Part of a small language model's weights.
Size: 14 layers, width 192, 6 heads of 32, MLP 512 GeGLU, 6.5M parameters.
Training: a variant of Adam for these matrices, 243M tokens, 3223 steps.
MLP neurons of a small language model. Each row is named by its layer, matrix (gate and up: input weights) and neuron, and shows model dimensions 112-175. Each number is 128 + 24 x the weight over its row's rms, rounded and kept within 0 to 255. A neuron's up and down rows have the sign that makes its largest values positive.
A block is one neuron, or neurons of one layer that tend to fire together. After each block is what it responds to, as a language model described it from the Wikipedia text at the highest values.

L4.gate41 [112 153 146 123 126 142  99 131 153 135 125  81 114 168 157 139  72 165 128  89 134 143 155 161 128 117 161 119 111  84 135 105 140 119 136 184 125 150 148 111 138  91 126 125  97 113 118 146 115  94 142 142 176 141 101 132 166 140 153 143 123 162 116 158]
L4.up41 [169 133 138 112 120 165  99  83 105 128 119 132 138 128  96 139 181 131 126  83 149 146 159  94 102 137 102 113 136 114 106  99 154 148 107 137 140 152 124  98 166 151 115 107 138 140 140 159 131 118 151 116 118  93 132 122 187 127 178 102 148 116 115 142]
L4.gate95 [175 142 144 126 132 143 133 136 106 119 125 118 126 128 188 109 111 121 155 106  88 124 134 122  81 178 133 144  78 145 138 141 137 175  94 157 161 129 134 144 142 138 155 127 131 137 153 130 128 152  96 106 171 126 115 124 141 108 142 113 121 115 115 146]
L4.up95 [149 140 134 139 146  98 127 139 125 113 162 177 124 149 138 124  93 144 179 162 131  93 125 108 103 157 129 210 114 144 111 136 155 142 140 102 144 118 170 130 132  98 188 130 134 136 143 144 120 150 103 161 167 121  76  98 105 143 126 149 153 111 123 129]
L4.gate144 [110 177 154 144 112 143 120 117 145 145 124 116 114 115 111 103 119 106 126  89 151  62  90 132 110 114 137 131  68 115 136 105 145 137 165 111 162 115 108  91 102 155 143 119 168 164 152 158 172 115 121 102 165 101 104 116 150 107 114 155 150 153 127 146]
L4.up144 [124  65 117 177 145 100 164 131 109 151 119 109 151 156 116 154 115 130  82 131 125 111 138 100 141  80 149 111 115  84 117 115 155 146  89 154 116 135 124 107 107 144 121 102 126  90 167 111 107 133 142 144 160 151 116 115 129 156 151 203 126  97 114 135]
L4.gate191 [129 154  98 137 140 135 143 131 152 113  94 143 154 111 162 130 143 138 134 114 140 109  94 126 118 150 140 120 125 137  93 128 115 162 126 121 181 154 117  83  91  85 118 140 116 146  84 142 162 143 128  91 180 115 104 140 162 159 128 154 135 122 140 162]
L4.up191 [155 150 144  74 131 101 144 143 120 137 129 135 127 136 159 126 119 144 135  92 109 149 146 149 125 166 151 146  78 138 146 131 118 159 123 122 124 138 142 110 144 141 111  79 150 103 132 187  72 110 130 137 155 132 171 101 129 160 131 105 170 129 115 170]
L4.gate227 [157 139 107  99 136 192 155 135 132 164 143  91 105 112 161  78 144  98 154 140 131 159 101 130 156 137 121 139 138 124  80 112 162 100 139 136 164 141 124 121 133 141 131 119 131 156 122 151 106 160 141 122 169 148 119 117 146 122 127 113 149 150 136 179]
L4.up227 [151 105 117 121 138  97 114 147 142 127 113 101 151 130 145 116 137 119 163 147 105 129 174 114 106 151 113 134 109 129  89 156 157 121 128 113 120 116 149 136 157  92 149  96 135 118 109 157  91 128 195 161 127 191 121 112 195 174 113 134 165 127 130 133]
L4.gate315 [117 170  99  90 147 131 133 127 147 150 116  91 131 125 141 131 153  93 119  94 146 140  94 130 119 142 117 153 120 110 165 137 134 177 117 174 153 117 113 132 112 113 138 112 144 143 103 143 155 169 141 118 174 113 151 104 110 129 165 164 134 114 159 156]
L4.up315 [115 114 135  99 118 188 122 123 108 122 123 141 112 105 169 144 112 104 146 128 153 160 122 116 143 165 119 177 120 131 106  94 148 159 134 151 150 114 119 132 103 109 135 138 186 104 126 114 184 103 190 113 142 123  94 135 103 118 107 107  93 112 134 144]
L4.gate487 [164 128 149 126 178 131 138  84 145 116 107 125 102  82 125 158 148 123 107 140 129 124 164 118 140 158  99 140 109 134 124  94 151 132 161 136 161 171 104 175 111 116 121 110 104 121 150 163 113 128  96 114 132 117 133 116 151 124 115 124 129 136 151 169]
L4.up487 [129 106 120 121 144 125 144 104 129 104 149 129 113  86 109 148 102 112 130 179 149  73 133 105 112  97  92 108  90 148  90  84 146 111 128  92 150 151 150 149 122  86 156  82 124 137 130 141 131 105 176 152 107  98 108  81 139 180  95 151  94 148 103 126]
L4.gate501 [ 96 136  97 121 117 131  93  91 118 109 112 109 159  80 180 166 147 106 130 123 140 120 160 164 114 135 158 125 148 165 127 158 121 141 109 111 140  83 104 121 130 145 114 108 108 120 128 144 116 127 130 102 102 124 120 126 160 179 125 150 125 123 112 145]
L4.up501 [149 127  82  89 143  90  64 158 117 138 136 135 112 113 166 158 134 141 151 111 152 142 133 120 117 113 138 134 129  84  97  94  86 154 136 108 103 106 117 144 168 114 140 169 114  83 108 140  77 108 149 108  85 126  87 127 131 145 104  90 135 136 107 140]
Description: First word or piece of multiword proper names, mostly places, such as New (York, Brunswick), World (War, Cup), War(ner), German, West.

L2.gate253 [137  76 147 131 144 107 111  92 121 152 128 143 126 148 139 126  99 119 183 115 165 159 124 136  80 162 126 102 148 113 129 110 125 110 126 154 120 115 130 117 143 122 155 188 158 133 115 161 157 137 134 156 148 117  97 159 130 137 139 112 127 143 136 137]
L2.up253 [114 105 108 177  96  94 133 135 153 163 123 149 108 155 104 102 125  96 121 104 142  89 108  99 129 115 149 102 123 122  99 134  82 170 138 129 152 145 164 134 164 170 192 139 154  99 160 118 120 113 142 108 109 137 119 152 153 132  75 128 100 101 136 142]
Description: Lone "a" token, sometimes "i" or "z", split off inside or ending proper names and foreign words, e.g. Hond-a, Sri Lank-a, Wissensch-a-ften.

L2.gate467 [186 104 134 104 164 136 137 109 127 119 105 102 137 118 132 169 143 120 127 135 104 136 164 145  79 176 117 165 123  85 134 147 133 119 140 171 141 111 153 113  81 137 125 107 115  62 103 116 129 107 106 139 130 156 114  94 125 149 113 112  94 116 159 156]
L2.up467 [114 154 110 113 119 143 105 111 181  99 114 131 131 142 123 124 148 107 146 155 127 127 165 132 112 111 133 119 133 106  96 100 120  67 154 109 149  98 115 164 153 136 158 103 177 155 123 174 110 155 141 143 130 126  93  90 124 116 107 147 159 141 101 137]
Description: The opening parenthesis right after a name or term, in tables, lists and prose, as in Thailand (THA), Australian Albums (ARIA), artery (PCA).

L8.gate84 [146 153 122 126 146 148 150 160 150 112 106 123 180 159  94 168 114 113 118 101 116 170 119 142  67 161 123 159 157 143 137 113 109 180 132 135 144 162 134 125 157 116 128 145 133 144  93 105 107 137  79 112 127 124 160 165 136 104  91 136 112 119 119 156]
L8.up84 [118 114 116 152 158 138 160 129 134 137 109 137 114 169 125  86 142 161 142 173 122 121 131 135 110 108 151 154 143 150 104 114 107 123 138 129  93 186 143 129 115  75 110 121 130 118  95 105 103 116  85 144 177 114 163 151 147 107 105  97 124 137 122 108]
L8.gate109 [113 107 136 141 159 114 112  79 131 115 150 144 112 180 138 131 134 114 141 101  90 106 150 110 114 169 147 117 118 120 119 108 114 139 186 133 128 193 159 181 108 109 106 195 116 126 108 126 115 120 100 131 127  88 156 150 139  98 145 111 102 139  70 136]
L8.up109 [ 96  97 156 134 145 136 104 104 130  80 164 147 124 151 155 111 150 146 142 148 124 114 107  64 156 131 139 123 115 104 110  81 118 111 150 152 127 163 108 157 133 126 116 196 145 140 109 109 159 115 127 122 159 142 151 159 100 107 131 122 121 165  56 127]
L8.gate182 [103 140 108 135 112 137 136 112 147 149  85 120 108 117 133  78 145 158 117  58 142 144 166 129  89 169 106  99 144  91 131 124 138 100 150 148 121 120 135 109  85  70  92 166 165  79 133 116 130  83  99 102 144 103 151 105 123  99  95 110 127 110 130 113]
L8.up182 [139 110 147 134 155 152 168 105 120 142 157 143 130 119 142  70 161 131 143  82 102 144 140 161 182 152 127 158  85 100 137 115 126 124 107 153 145 141 159 106 119 125 129 125 142 138  97 118 121 130 127 114  87 108 102 107 130 127 123 122 108 134 127 121]
L8.gate190 [124 174 111 108 103 177 153 112 153 157 110 161 150 158 156 106  94 170 130 124 123 136 122 123 145 136 118 148 140 132 111  99  79  90 138 136 127 100 141 136 151 132 139 174 138 118 111  95 123 105 124 129 127 116 163 152 106  94 118 104 136 127 162 143]
L8.up190 [139 152 123 141 131  70 170 116 178 179 142 110 129 151 135 102 118 119 150  86 135 106 130 139 114 137 164 118 144 121 166 149 138 121 142 150 154 150 107 141 148 128 144 151 134  67 116 139 108 149 135  70 173 145 110 127 167 129 131  91 131 132 102 116]
L8.gate265 [161 130 106  92 102 135 125  83 113 140  66 105 151 100 143 116 134 132 160 116 146 155 142 126 138 142 144 145 168  57 111 144  93 151 164 151 147 143 182 136 145 112 120 189 152 106 150 151 129 106 125 117 105 147  84 130 156 106 155 108 104 103 159 121]
L8.up265 [134 161 118 107 117 162 129 155 166 131 167 131  94 117 153 127 163 138 136 133  99 144  86 142 171 112  74 101 126 126 104 147 129 133 178  80 133 129 128  84 133 112 116 180 132 127 138 121 134 139 120 166 188 130  99 179 121 131 164 162 115 158 123 104]
L8.gate317 [135 126 127 108 137  91 177 130 104 150 141 147 150 162 119 124 152  97  94 161 126 132 120 122 131 122 137  98 115 148 165 149 146 142 124 179 129 172  92 155 146 109 126 156 184 138 108 116 149 152 119 156 164 149 120 131 136 102 119 129 126 154 152 139]
L8.up317 [119 144 149 163 155 126  98  84 136  91 148 143 118 150 134 147 167 160 122 149 126 143 133 156 163 140  97 116 154 132 110 136 116 163 119 135 178 119 115 128 184 106  94 155 150 144 112 137 137 115  98 134 135 121  90 130 139 133 123 121 138 107 114 145]
L8.gate331 [ 85 170 137  95 125 143 164 101 132 160  97  91 110 142 127 100 153 109 114 129 140 159  78 135  95 105 116 130 142 127 127 143 118 147 100 122 115  97 113 136 134 151  71 112 128 145 156 119 127 142 125 151  93 129 158 108  71  83 177 123 120 145 126 144]
L8.up331 [137 156 124 132 143 100 124 148  69 140 159 158 129 135 139 156 129 129 143 136  95 120 130  93  94 186 177  85 139 128 139 113 129 114  83 109 157 157 151 177 103 117  95 124  90  99  87 162 126 113 118 182 128 106 146 120 108 128 167 156 157 100  99 125]
L8.gate384 [104 167 126 125  97 122 130 128 160 203 126 113 132 170 147 123 109 161 129  77 119 147 117 114 158 133 121 148 137 104 105 132 105 100 122 135 131  85 134 103 161 110  74 142 126  87 154 124 120  97 159 143 129 116 143 122 140 113 167 128 105 147 113 166]
L8.up384 [160 117 137 163 118 140 162 129 123 132 156 186 130 154 130 107  84  92 114 167 127 106 132 116 111 155 129 128  80 122 102 169 126 102 128 136 147 185 120 113 140 131 127 128 104 159 129 143  69  95 145 136 148 180 133 123 184 124 153 101 105  88 110 130]
Description: Hyphens, en dashes, slashes and opening quotes that join or introduce names, scores and codes, as in UV/Vis, Selby–Driffield, renamed "Communar".

L4.gate49 [112 104 142 101  94  98  90 142 168 145 111 100 137 141 127 143 111 110 139 117  93 128 113 154 105 109  92 130 120 130 105 121 171  90 127 139 156 118 158  95  91 139 147 169  86 133 132 105 137  84 126 132 129 112 115 132 159 145 163 132 142 115 184 153]
L4.up49 [128 130 125 119 103 153 182  98 153 119 118 110 160 125 135 130 133 117 155 133 141 128 152  86 106 124 107 146 120 194 101 117 112 133 139 116  97 114 123 116 120 113 124 125 125 139 144 132 129 140  99 167 108 142 120 133 139  74 109 165 104 154 137 149]
L4.gate51 [110 124 114 120 113 103 136 112 135 160 143 122 153 157 128 109 138 116 169  59 171 148 151 127  83 145 127 130 103 131 110 188  81 121 147 154 135 124 132 116 115 143 152 130 107 103 115 111 132 123 105 134 139 155 140 121 128 110 128 138 161 144 119 164]
L4.up51 [137 154  88 137 151 144 148 156 147 163 137 116 132  99  86 108 111 146 128 153  63 128 121 148 121 100  89 183 133 133 125  72 114 122 107 114 122 109 109 104 152  95 109 142 105 148 159  79 125 124 161 119 115 110 107 143 114 152 111 134 158 134 135 150]
L4.gate71 [131 138 135  77 188 117 134 144 141 112 130 137 130 130 162  82 124 139 117 146  97 118  95 158  97 151 101  95 147 102 143 151 145 131 101 116 103 129 114 139 113 106 125 144 110 134 161 154  97 152 149 130 162 110 108 140 140 143 125 165 116 132 141  68]
L4.up71 [125 158 132 119 163 158 172  87 117 121 144 122 124 117 180  76  95 134 183 143  74 133 153 132 122 166 108 168 184 108 121 119 152 120 166 122 166 118  84 116 135  89 117 136 107 122 103 124  96 141 103 135 114 115 155  87  92 126 158  77 159 128 162 168]
L4.gate171 [135 139 102 123 170 142 136 123 160 114 115  99 111 157 117 162 169 122 111 107 103 116 138 121 102 125 109 147 145 111 125 131  90 128 118 133 167 117 179 149 128 109 130 129 133 110 140  68 121 167 124  96 155 153 164 103 165 107 132 151  97 117 111 170]
L4.up171 [124 107  86 102 145 123 102 140 176 122 141 141 180 171 126 143 148 130 118 143  94 171 167 113  78 166 110 161 148  98 115 137 120  95 135 116 183 115 128 164 115  88 115 133 133 117 134 109  53 126 123 127 125 145 144  97 168 159 137 143 127 178 140 146]
L4.gate187 [117 163 106  96 120 143 106 139 141 125 118  94  86 162 118 120 135 118 153  96 111 102 133 168  77 159 146 128 148 115 135 118 103 108 181 146 112 135 136 102  86 124 135  89 131 112 145 152 108 154 128 123 151 126 143 125 121 115 142 117 147 120 109 149]
L4.up187 [154 137 137  97 133 164  91 129 119 126 115 121 109 124 129  95  75 117 167 160 106 140 145 160  87 136 119 162  96 134 131 111 124 117 151 152 145 154 106 114 106  69 134  57 134 108 211 106 141  96 142 134 116  98 123 157 128 153 132 109 143  95 112 171]
L4.gate199 [133 139 117 167 137 161 147 114 140 199 158 114 105 137 134 168 124 119 123 107 148 130 126 117 111 169 164 153  98  86 121 127 104 131 123 166 164 116 167 133 115 112 114 153  99 126  93 113 132 127 122 140 125 128 150 145  72 140 147 152 124 123 148 133]
L4.up199 [143 129 146 159 122 111 128 126 142 117 124 117 173 103 141 151 177 129 157  99  72 130 174 147 143  53 131  94  86 153 135 119 107 145 112 153 154 159 105 158 157  96  89 113 102  92 147 119 164 134  77 139 124 131 127 130 150 114 134 171 126 141 121  99]
L4.gate249 [167 129 153 112 131 160 130 120 174 114 124  70  88 140 106 119  89 125  97  99 151 123 160 163 132 168 131 120 116 126 121 172 114  96 134 146 115 122 170 142 167 140 103 155 115 122 124 142 123 129 110 120 116 188 151 124 114 145 142 141 139 129 139 158]
L4.up249 [170 113 136 116 109 151  88 130 152 142 163 118 167 125 175 152 168 110 111 127 101 143 127 144 106 179 162 135  96 134 137 170 158  94 106  78 109 156 161 148 123 133 130 111 133 166 142 101 142 165 134 144 135 176 100 121 138  94 152 129 130 138 125 157]
L4.gate296 [ 91 129  84 118 134 154 161 110 141 175 142  95  93 172 126 126 143 114  87 137 143 108  97 173 100 149 112 128 122 144 147 130 121 134 123 137 146 114 118 130 106  96 142 169 104 152 143 167 115 163 139 101  94 162 141 101 148 142 148 115 147 115 187 169]
L4.up296 [125 142 115  99 130 107  74 153 144 120 125 139 151 123 142 116 156 128  77 119 127 131 160  77 114 124 110 148  99 106 123  98  93 107 172 152 120 163  80 116 109 113 151 102 183 149 100 125 125 114 108  99 116 106 126 177 100 127 137 140 131  95 140 115]
Description: Opening parenthesis, often fused with a digit, right after a name or title in lists, tables and infoboxes, e.g. Nolan Ryan (156, Inouye (D-HI.

L4.gate190 [154 142 168 107 109 171  90 115 148 170  80 133 144 135 155 136 163 115 150  99 149  98 152 142 152 142 132 155  99 129 117 148 117 107 115 129 121 106 142 114 138 136 132  89 162 150 112 118 144 129 107 103 116 126  94 132 135  57 186 128 129 137 120 164]
L4.up190 [132  95 158  93 119 119  96 138 106 159 157 181 121 104 148 106 172 141 153 169 106 104 130 136 161  92 105 175 117 132 106 136 103 117 164 126 114 124 152 117  99 129  98  81 171 122 108 101 142 109 151 149 128  87 124 126 160 149 157 137 173 122 120 118]
L4.gate194 [ 83 114 146 110 112 115 103 111 107 144  91 128 147 129 154  88 168 143 111 126 146 131 150 157 141 110 109 125  94 172 116 146 145 139 113 164 154 121 138 120 126 143 151 153 102 125 133 124 152 150  97 139 108 168  98 127 126 150 171 116 147 119 102 144]
L4.up194 [155 110 134 118 170 143 127 117 138 151 151 102 157 144 158 125 162 164 135 111 134 122 114 151 171 115 156 116 145 150 155  78 143  92 102 132 130  68 142 128 133 140 121 137 119 132 120 160 115 110 139 142 132 154 143 157  75 124 151 101 133 152  89 141]
L4.gate214 [134 136  96 107 143 147 115 116 136 141 117 134 130 103 184 115 124 163 162 123 132 167 143 159 131 132 140 111 154 137 148 145 142 152 136 121 149 132 136 117 108 153 114 140 155 159 165 156  47 141 126 134 143 119 143 161  76  93 143 120 165 139 126 106]
L4.up214 [132 127 126 129 146 147 131  84 111 118 157 156 150 119 140 113 124 114 129 124 128 113 119  99 105 134 146 162 176 142 114 158 140 152 155 123 124  78 127 123 156  84 126 141  96 149 157 129  72 117 103 143 107 161 125 152 127 104 114  99 146 102 148 138]
L4.gate215 [114 179 122  83 115 133  69 167 125 157 108 141 154 140 144 135 171 153 122 165 124 145 118 177 134 117 118 115 112  97 150 149 128 145 122 154 160 131 127 141 121 112 140 118 132 125 124 139  99  93  83 142  74 135 130 127 154 135 159  97 141  66 104 143]
L4.up215 [118  95 116 152 149 118 121 140 105 182 159 139 119 138 103 100 115 118 110 137 136 104 135 106 127 116 126 132 127 149 126 106 117 125 121 110 111 105 109 105 140 152 110  95 135 133 134 137  80 115 157 137 126 150 135 137 103 125 119 101 158 100  87  94]
L4.gate269 [127 167 153 108 104 162 101 141 108 105 103 112 134 126 154 162 143 162 127 125 134 102  82 154 168 147 127 153 131 112 138 165 132  93 113 130 196 138 158 127 100 103  96 137 111 130 166 122 126 113  97 109 114 112 122 157 145 104 168 102  90 136  78 136]
L4.up269 [167 143 139 127 114 104 103 140 143 115 108 126  88 122 152 140 115  78 160 131  94  96 110 121 132 153 141 144 126 117 107 134 102 146 122 153 118 115 130  94 154 140 104  97 139 108  98 165 116 105 132 157  94 115 139 124 128  99 100 153 140 148 145 114]
L4.gate295 [143 118  86 103 109 115 117 133 142 126  85 118 128 123 177 157 132 136 142 124  89 119 127 151  92 157  90 111 149 132 122 136 109 130 154 150 127 115 142 137 140 145 109  80 120 120 105 123 101  88 118 100  90  94 157  89 103 104 120 138 145 121 136 128]
L4.up295 [117  99 126 139 153  62 148  86 137 126 151 151 150 124 139 120 138 157  97 137 119 152 176 115 147 173 148 143 155 145 109 149 123 136  98 104 111 110 176 106 130 126 100 138 134 139 117 139 147 115 147 156 118 146 154 112 115 123 116 127 169 108 130 129]
L4.gate352 [118 163 116 156 122  79 128 159 134 193 132 127 151 165 143 139 137 141  92  82 146 158 105 126 130  78 156 110 115 125 117 157 113 121 139 160 133 144 114  84  91 122 126 133 117 122 117 152  90  72 142 133 165 162 118 124  82 146 119 129 124 150 136 127]
L4.up352 [ 97  84 140 109  97 134 146 123 127 151 116 125 155 131 185 154 123 134 159 154 145 143 139 112 130 165 134 126 111 113 144 161 119 111 134 171 110 100 141 158  98 165  77 118 133 137 108 142 118 116 113 163 136 103 130 124  64 108 143  65 126 144 117 133]
L4.gate494 [118 129 124 123  97 145 147 150 127 184 111  72 175 105 117 106 120 148 128 132 169 178 102  92 138 104 190  94  97 156 104 165  92 108 162 111 123 104 109 124 150 136 116 132 140 140 147 104 142 131 158 129 130 161 165 105 101 108 153 103 146 150 167 112]
L4.up494 [181 140 148 128 109 131  95 116 138 160 126 110 117 129 160 115 125 128 152 111 151 115 143 138 104 144 141  98 137 140 131 150 110 105 142 154 119 109 106 196 153 134 126  82 198 100  85  89 100 102 113 143 175 121 118 113  97  61 120 165 152 126 137 125]
Description: Final pieces of words split into several tokens, mostly names and places, especially -field as in Huddersfield, Oakfield, midfielder, Gold.

L2.gate165 [142  93 113 133 125 129 124 100 135 112 126 124 146 141 160 157 158 119  98 131  92 112  93 114 146 107 110 133 155 156 125 142 154 161 121 116 130 147 133 101 139 116 134 148  80 108 156 147 107 121  81 164 160 142 146 169 108 156 105 129 136 145 152 166]
L2.up165 [156 119 144  85 143 179 131  98 129 159 106 120  62 152 159 130 141 130 115 112 141 117  90 114 153 147 148 123 136 150  95 141 162 128 173 118 119  72 149 128 141 139 142 106 143 105 130 161  68 165 138 135 136 138 105 142 130 110 115 103 188 150 135 131]
Description: First word or word-piece of a place or institution name, usually after the, in or of: South (Korea, America), West Midlands, National Register, St(udio).